python train.py --hidden_act="squared_relu" --rope_fraction=1.0 --attn_scale=0.0884 --lr_head=0.00537 --batch_tokens=32768 --z_loss=1e-05
MLP neurons of a small language model. Each row is named by its layer, matrix (down: output weights) and neuron, and shows model dimensions 64-255. Each number is 500 + 50 x the weight over its row's rms, rounded and kept within 0 to 999. Numbers have three digits each.
After each neuron's rows, "fires before" lists the tokens most often just after its 100 highest values on Wikipedia text that the model never trained on. A number after a token or word is its count.

L4.down385:440518524530524575532454516574515488428526494532517521509502536570472621479513514516581472588507582508417463433531538423511406522501478555499503456477509491437469450577533435412491536423519547555478545410470530497522465543522543420428527522385530518490577527395466453439466445561426496554508524454524388513504476485513576426525593507466490585495534512496548485542569506479508533549430474495574596587451387487532471486413514532514417547485504471518487526535536517534437596573511481477536518492415533465403471551570505503493475449461461436522469413549585419373450491474516489516
fires before: " |" 26, ";" 9, "c" 8, "Career" 5, "st" 5

L4.down14:455563529430525488473545538554502524535427522449601510542513545508610465566476515558458437496445544576615545511510482470600468537538549507595455486508538436470507442518471536480609444487463476422582491445568505567404447472439469505551506541438477430422559452463518425462452459496511534500463449543535501547484485428611470450487456493545491459555456482580451486526560516451546543543487494556542492455544464485639435526525420500408535501492481404464499517587485449531507522534532512452530503534517504405451441462488488486485493568495391422499502566543599541551468472461520443455
fires before: "-" 45, "s" 12, "par" 6, "mi" 5, "\n" 5

L4.down35:572567518512470443446536507499471593516553471507547523525547494501522550574443515490508489553489533462544502578491370518591425499470504500525489552567448552518560419480400431458545474542556516441500455444433515462427600479515454552458502451546547450484512518493550418472549513413528482489471448526402462467523566540511505494456479491444523579486491477531494472468438534510535556491494498543580697405520548450447466486448561580531502435528493475530510452531542519532533529477537513518513488517462480413458541444515578481450471531471497431431564496450501580490444601466526624508
fires before: "\n" 25, "h" 10, "ious" 9, "ion" 7, "th" 6, "-" 4

L4.down796:493517468525516503576548482491540482456520549451523535494572395465510449545434468471540490445478519386497464436518433546455450486602553483449514500519484520615547567564501496497609476585497586497513616475533503539465498556487386529496512577499556434495448514492447489441504490468426449525535528558460450475508345544557511469403528427570495486427374564475457534486448446448509480455590526466479492530525501447554470512493531546617468508434507499544362502498544511490442526478477529508549446548405441523569483458520473563515572533547391401530539485476501492512459435578560447494
fires before: "\n" 18, "." 17, "," 17, " " 6

L4.down479:607505538444512526533413494591513356529462470471475441464503427544518487492547470455560529494499553462457475570503452610441514499494395510515516546565481560526502429486583551499501454435366450581605561521477521504467447540489435423334454458512410535593515494498484510484440510493400412483420444593422537475533525545539462549473558446509559455587478478537545444507431578536491502500517425546443551530490525572516543423600441476492547493562510479487521461576522518543469473446535388496571480572417426521436477444493472541603503467521462463495440464524392539468428478468520446517
fires before: "," 39, " the" 10, "." 8, " he" 5, " of" 4, " a" 4

L4.down196:529565580483525487563504532458522556512473557567514454450495538427530595494539446448476571546527509567447522524587569463510566493488475536491440529532554568509565454493511513473535469445503488554420432583544572588516505501436474417362488412446421434468430509540487582492522477482540525519476373481457407495521515428616566479490580476632563496565534436561511456540526522524461438487455540524493424436548434512546472452486580538463546509484468441544534529481467571513510606521601488570515452530517416438508479459464490517492430471485525515461481394570476452477378394483545583490
fires before: "\n" 62, "." 8

L4.down688:502484454547459460534581424463450394458554478478472562501517442488504503529474504524467622523474436528498532441398513436524494492529480411410500490530429468433576552536454488512492478453530563516510551529408541512596516558523573538346472488569428562497461429503420385533477516572483550607491599442485534575444460536488517466425453445563393387565492602494548480514484513424546459502519475528507456412522483508553432479473468520450454487439516513477478543492505521513508524510513496544502465481557519396440537533547558468453509455512519470461508497464466429422540474554469457461
fires before: "-" 33, "\n" 22, ")" 12, " to" 6, "." 5, "–20" 4

L4.down541:507544474510514623509508522466528388509391421521476484503474467459465537514509507460490560453483471578519480501622503501514506452574450548486507409458503539515472432486423497497502548514440513520525382516442596497468487506443466538522448479538513450530575510489613494427520495563445531578466517525554594510506561469525389435491532512530595549569414471339530450434533486488469502481547458470545432576523509447445550463529498493578433557550536511438524541429457478493486467474589539530609465472485443506505509503468490539537536538484438467508466483420529464432591446593489551429
fires before: "u" 16, "e" 10, "ve" 8, "t" 8, "ment" 7, "y" 6

L4.down793:495528530553565501432500560526431450442516462507476518425567422450482508495520478434420501521522487439550531476454416460442383491496554437579497582531515504535469533481452495417475471547592479524506543447488487498493424419472473424566532495411537482503556520608528485490499482509513572548483442524537489449467481498451370468564436452551506502435530546417548516542491436485364476529527480558449475547483503480549566450519540424448524448462411563466550542532542504597455500524470542439429493412451495436536439490512548487532495463427580440519413524551521422555484489451455445482
fires before: "s" 99

L4.down19:452473510495529571460535581480541413533505594477467509475452522431531593550405474473488381527499536574478488520482523487548460505598458407560501514576519539485517429520566463487475509512474430498586567462567511498583531437482518469497466578432649370486482530518490525500434481460437487532589520532526535522468471473479556542533440407557544528469482479465539446573394504505395494508596488531559481410559554585603531460485486484482444481520469609521471551545461486390565475495515520614439550585504427528464503491574461575424511471539535505599490578595523587450610461513544527450
fires before: "," 51, " –" 5, "." 4

L4.down319:504427487563554562497517454457490539511530438577544455457509457503505511537509482573584503532509394452500478558487467564493505442470611493449457492521473505531488415437527562494459468480460479537581498562489385474467475466538432513595466529485473419386469491516518449509458483504515518429481399528379459390422555524509508486510468514499589459537508473454601496535411459555525458543493493450510490392492454432492460431477525441498536536553522481463379516471480490598602494508468472548490476518409441459571436507591418566533521496541508483444556413385447505428495566485562475557
fires before: " the" 46, " which" 7

L4.down18:412524467539444543472539453565491456502503531461548548534470525444554501472509458504566463615489427481454461593475557508587548551546531420403538513485472559459474544576509466578534428557525458475535581458514539458465540551514516529472433474455483479554599456550509492495397476409501481482506391607471499445392495553595528473556543418579533625454502456522559473551489445480581507441569533534514444548454530534410547476479505506369528472588443520565522408469555584482496511436457547539470521460471472466580440506465491522471511529507464435561410395417545452501503525544515454503
fires before: "." 28, "°" 10, "ong" 9, "w" 4

L4.down879:469458490491525487520512522539494499472513502432463487517456505552359467542497481539526485415452410460472519468507467515494493514523493501429522495555455482508504429445561529448505526406571517503483529458585503530471488397484542495586491430508558530514572480485555568533530456533555517527468503503555578538444462512505477443607554355461548579486488499525484550448446618584588567454453454615544464607576584597531524492487530466612517533542506485484592561427479564426400504557505500444498493484451555488558465553468503505514513403530427503455492432562493547465513517559508489492
fires before: " |" 63, ";" 18, "." 6

L4.down97:509460477426505469459487421540421509512440438504448526527468530507431550493462585521462614446593398490525518568509431524540437511496329445456509511525457515485556467509408511419398503569518553488565529552488539541530520526426525543627509560497491489433485481591527426407510584544555449475544490502486532515489497480553456456474491474482449471611504511540456563578458533469550495426395447572507575507613453450556584436513524424512542487484478439494496533524552431494497576536544553483607508633506524458486497460474508468530533573526522493544494519500493457557545571480579459448
fires before: "-" 66, "\n" 11, "T" 6

L4.down649:449395444542509490566427452464519483444477606469552432493477525479616501418599551445508464552457534592522556502549542525569496536539589444505485402447491515427530489490499526463567485476573489456443439570460561478434616565519548463349520493460476446424456523553485580505469432597478523411501522533440528517571539516495492479479453505470549438602481534523491446474587396434460450462486494561475411462519439509496436539447560553477431491462515481494422518505456511510525460545596588542476549439487482609540448495458527510530458395471519496403545537543468377523533492538549543626
fires before: "\n" 21, " \"" 20, "er" 13, "ed" 11, "tion" 6, "t" 4

L4.down734:529450503529482441463639620495440508537516454458387569511540570572518552428555572498585450481516477524549487421514536612442560453481401453480446478514457466517553511463460556517385421533640480561462504513538444577421452508614402479518454458535508465454556448490446410479487517547460583399426506537502517480536490588504496459525445499579540485502459486570465382471430551516463525502426449451596471484487486523587442434569486488540458462444488502508448532440455380543463463494512543481480545482417442579438575493566466517415459492429510523520507477508481603556494464545538455442
fires before: " |" 19, ":" 16, "d" 7, ";" 6, "s" 5, "Species" 5

L4.down223:487577590499509471567421477430531439532526585452527514531528434500420457445602528463502529523476391485458510443563465470494509439494544524553515523519522563432571533454480478533451476511494537506537448498569491506514499485513529430579505507527595506534511504448395576531471523382458472491540475438396483487482574494509529463460460519519532552483483511578484455575470481631387517539509497460540509480491434471442489345588516517410577448511588541533480476470539555459490511539531531491518369570509613495446476462514504547521504521618521483519481513572464520545416438539458460523
fires before: "\n" 100

L4.down53:451462408638546526518461515470547542504522530599463471553603544512587437532569588522537467425529483548434554451533612521494469479548442532580552402503479513503465455437544472537481430578499526527498552471471522540482489453569590526524474433461608586519538671452455535502517472468573434594552594516567518504552486537453417573547466448483564456544464454500446435570481487450499508482481579527513516553521464485508510503458436479474498471506506604480536478433455533484452564587484547526443526491471456488423428437508446543570581600528433444533512491473566558564581507548420519510
fires before: "After" 20, "•" 17, "ish" 9, " |" 7, "Career" 5, "Release" 5

L4.down948:468447521472443594475610548463574473514535522577518491503514471458484553435474499510514472535499516467513514483475447507455534547493500484476483557515421572504557453554581484561519539493515554462460509464378576469430421467452606462614491467589503488531578468478523496378486472509534489501468481502516590433497531410387582497462438489541490414486554588555502497602421573555499443557604487536558418573427430608529533548432508519529494424462544537457530506468505482543623518438506536501502500440390599475430433597512598460444509393527506520515497511481415463520499570455530446585
fires before: "," 55, " the" 5, " S" 4

L4.down912:535482382442484443481568554508557564474497390542495455587520396479463489553369443460418453443485482454472555544561479519449453366480534495428502507448475523495532606468489431523451516640474461528385495524585476531558519519504423509506529564465533542529586469466485438556561416499457521515586477461551456463536524512536490501518478505477466555471525481557535526441481556416443525490620419548552571519474486538531474427546438506513496446560552566438506368398517450491491501543500454447556460519489486481577534466416509503464477441536515455503466472581541507500551525525497516531
fires before: "s" 32, "cast" 14, "ly" 5, "o" 5

L4.down335:565535513536458482482446491422416584506519480451498497510536472596512516519485511450413407592437525451497472461559428524523419488535440572483568386466568538506472535511439436654513564497530449441505535493528463541539545529482431600574536449459432528555625470459511502459504500494563455524399512452561443535435521501485500537493458554533516494476607502446469560518586505508569467560554448453522473482505493436448509475418528510524488450531535421375497433496455525449501514511556539550558515503549562518548517462565566488489477550486610481514482389509545527536529501524474502484
fires before: "tin" 16, "ce" 14, "y" 14, "t" 11, "in" 6, "n" 5

L4.down138:480383428542505522554469495477484373587469493505462474453498569503510476549488511522496415585525439560602564494461516533496519453436528470567495500424473522464530394551578524503555585452531535559519438496565507518421507521502471495469514412459476526570539420517512458513580558542558525551514535509419454509500498439447415433484483481490492469484468489494460453559484553583651599448521457485498478402577505526557512478579450499460428574453469437452523492407554494555533453482491620423527558458455483482482490537503511484522565528504513587553483463485592560507478528527499479470
fires before: "s" 35, "d" 11, "ment" 4, "." 4

L4.down205:513586479599473414476539511506654524563491563538508503509543340498463554436541492499557493466483406464413589512465417422506534520511507429526472518522425520510573534435498416511522427441471537521440456568483423534516475545510523478488500564460461508592465486434447528426493609533529533542616439474548500516516486430503499453448484476496542474516542510456564468449496507485511473566528469534495472657490585477547527458470517363526586534483492551425493544566471480518508393464537595419575457523562482431444450525576536568472510615476494458482529498439515553424499504390434563458
fires before: "s" 62, "as" 5, "k" 4

L4.down558:502508529519505503566482446542482414498453463504461472591535510483552544679392462552568374576522453445484454575486478499505512522477476510505492511547546397565595551567567503473503605508446496550475481529371541532458383495501472501415514503557411455547528469445546511538512560489501461458604366552441474578447537484491523481427577468491481450565460543509545526571547432568547506495358529524490556506515523528479544481544539508466528457481564517551504523472502550525444512439493535504553475563513452518452423462499545510557497471487467467458573566493389405429570428488435467486
fires before: "." 26, "," 25, "s" 6, " to" 5

L4.down831:517562447452448447485418481421557549545479548514521455466453501550483520529492510592502609426482543470509484450468470531560524496559572583488453620514432607571507591443470418392553588380556457475436501482558514497556538539511507482559442445556522438484548573434504561497487370479570497488444541428521484515508431542451511459458525503512495553546521487560463513560444479447525463498505517496462530496473412415510598554467514579496509548435537501495591451490422447455480492470516413459545479534498545473537520562415542472461499566514515401490538601536576440513538333449445579495
fires before: "-" 39, "\n" 33, "|" 4

L4.down210:543557543530491495569496503410462498515469415466510547450519465580538568441516509468460407492441419467509449549463576490650456519505583611472489540438467458393558481510409426565539553495575610492543574466486412476455547456477410605545460509428486519574495534501538517498580583538505459459515526530449492516535550466524545564533589480491509438492523583544559425586464464461498524506521529472492581518509513472449391507555547470554436592598476478567552464418536467530486504409387575510470525539523528444485408501498518413470564552449560527564449407512522519509462574462444504510
fires before: "ed" 32, "s" 10, "ment" 6, "it" 5, "pt" 5, "man" 5

L4.down1005:496480460457501501488426507518512493509556506484485398468467464438488569486532438558473499489465511531400431474462405516542523513495511558570481469439553554537612459534520405480447549488445502563472477525541492424479454523468417483510548515508602494543513515438519437539565452561542451454523411525533500552530524571455505481585477492493473514469531437593448494429489603442497524490472562463516587450369528624551432457459579478439485456448458495435542539514436443532483494472613456469629444543520494446490442577520547564446476521420454476399561563522489512628513469563499536540
fires before: "ed" 26, " by" 25, "o" 11, "s" 5, "e" 5, "er" 4

L4.down655:554548579550548489504547482490511482477482476486513480573471560502345541437497401597502548417516484521550553485444457499494430423454566509512605550526490569508555472435540507477473383489408514569489461456500498476394491505468594538431521537503512517409525525424439480562542487510554554462495476535561411555521482477524506487537534561583475510535485505483503561589398495467516510513516554532501477505552616478502421432454528483499454566469543477527467477592445503493444491402496450479498421445452565478469558521487532374447466590437533468368589564508518546541529509576541492487
fires before: " |" 34, "ed" 19, " by" 12, "s" 6, " \"" 4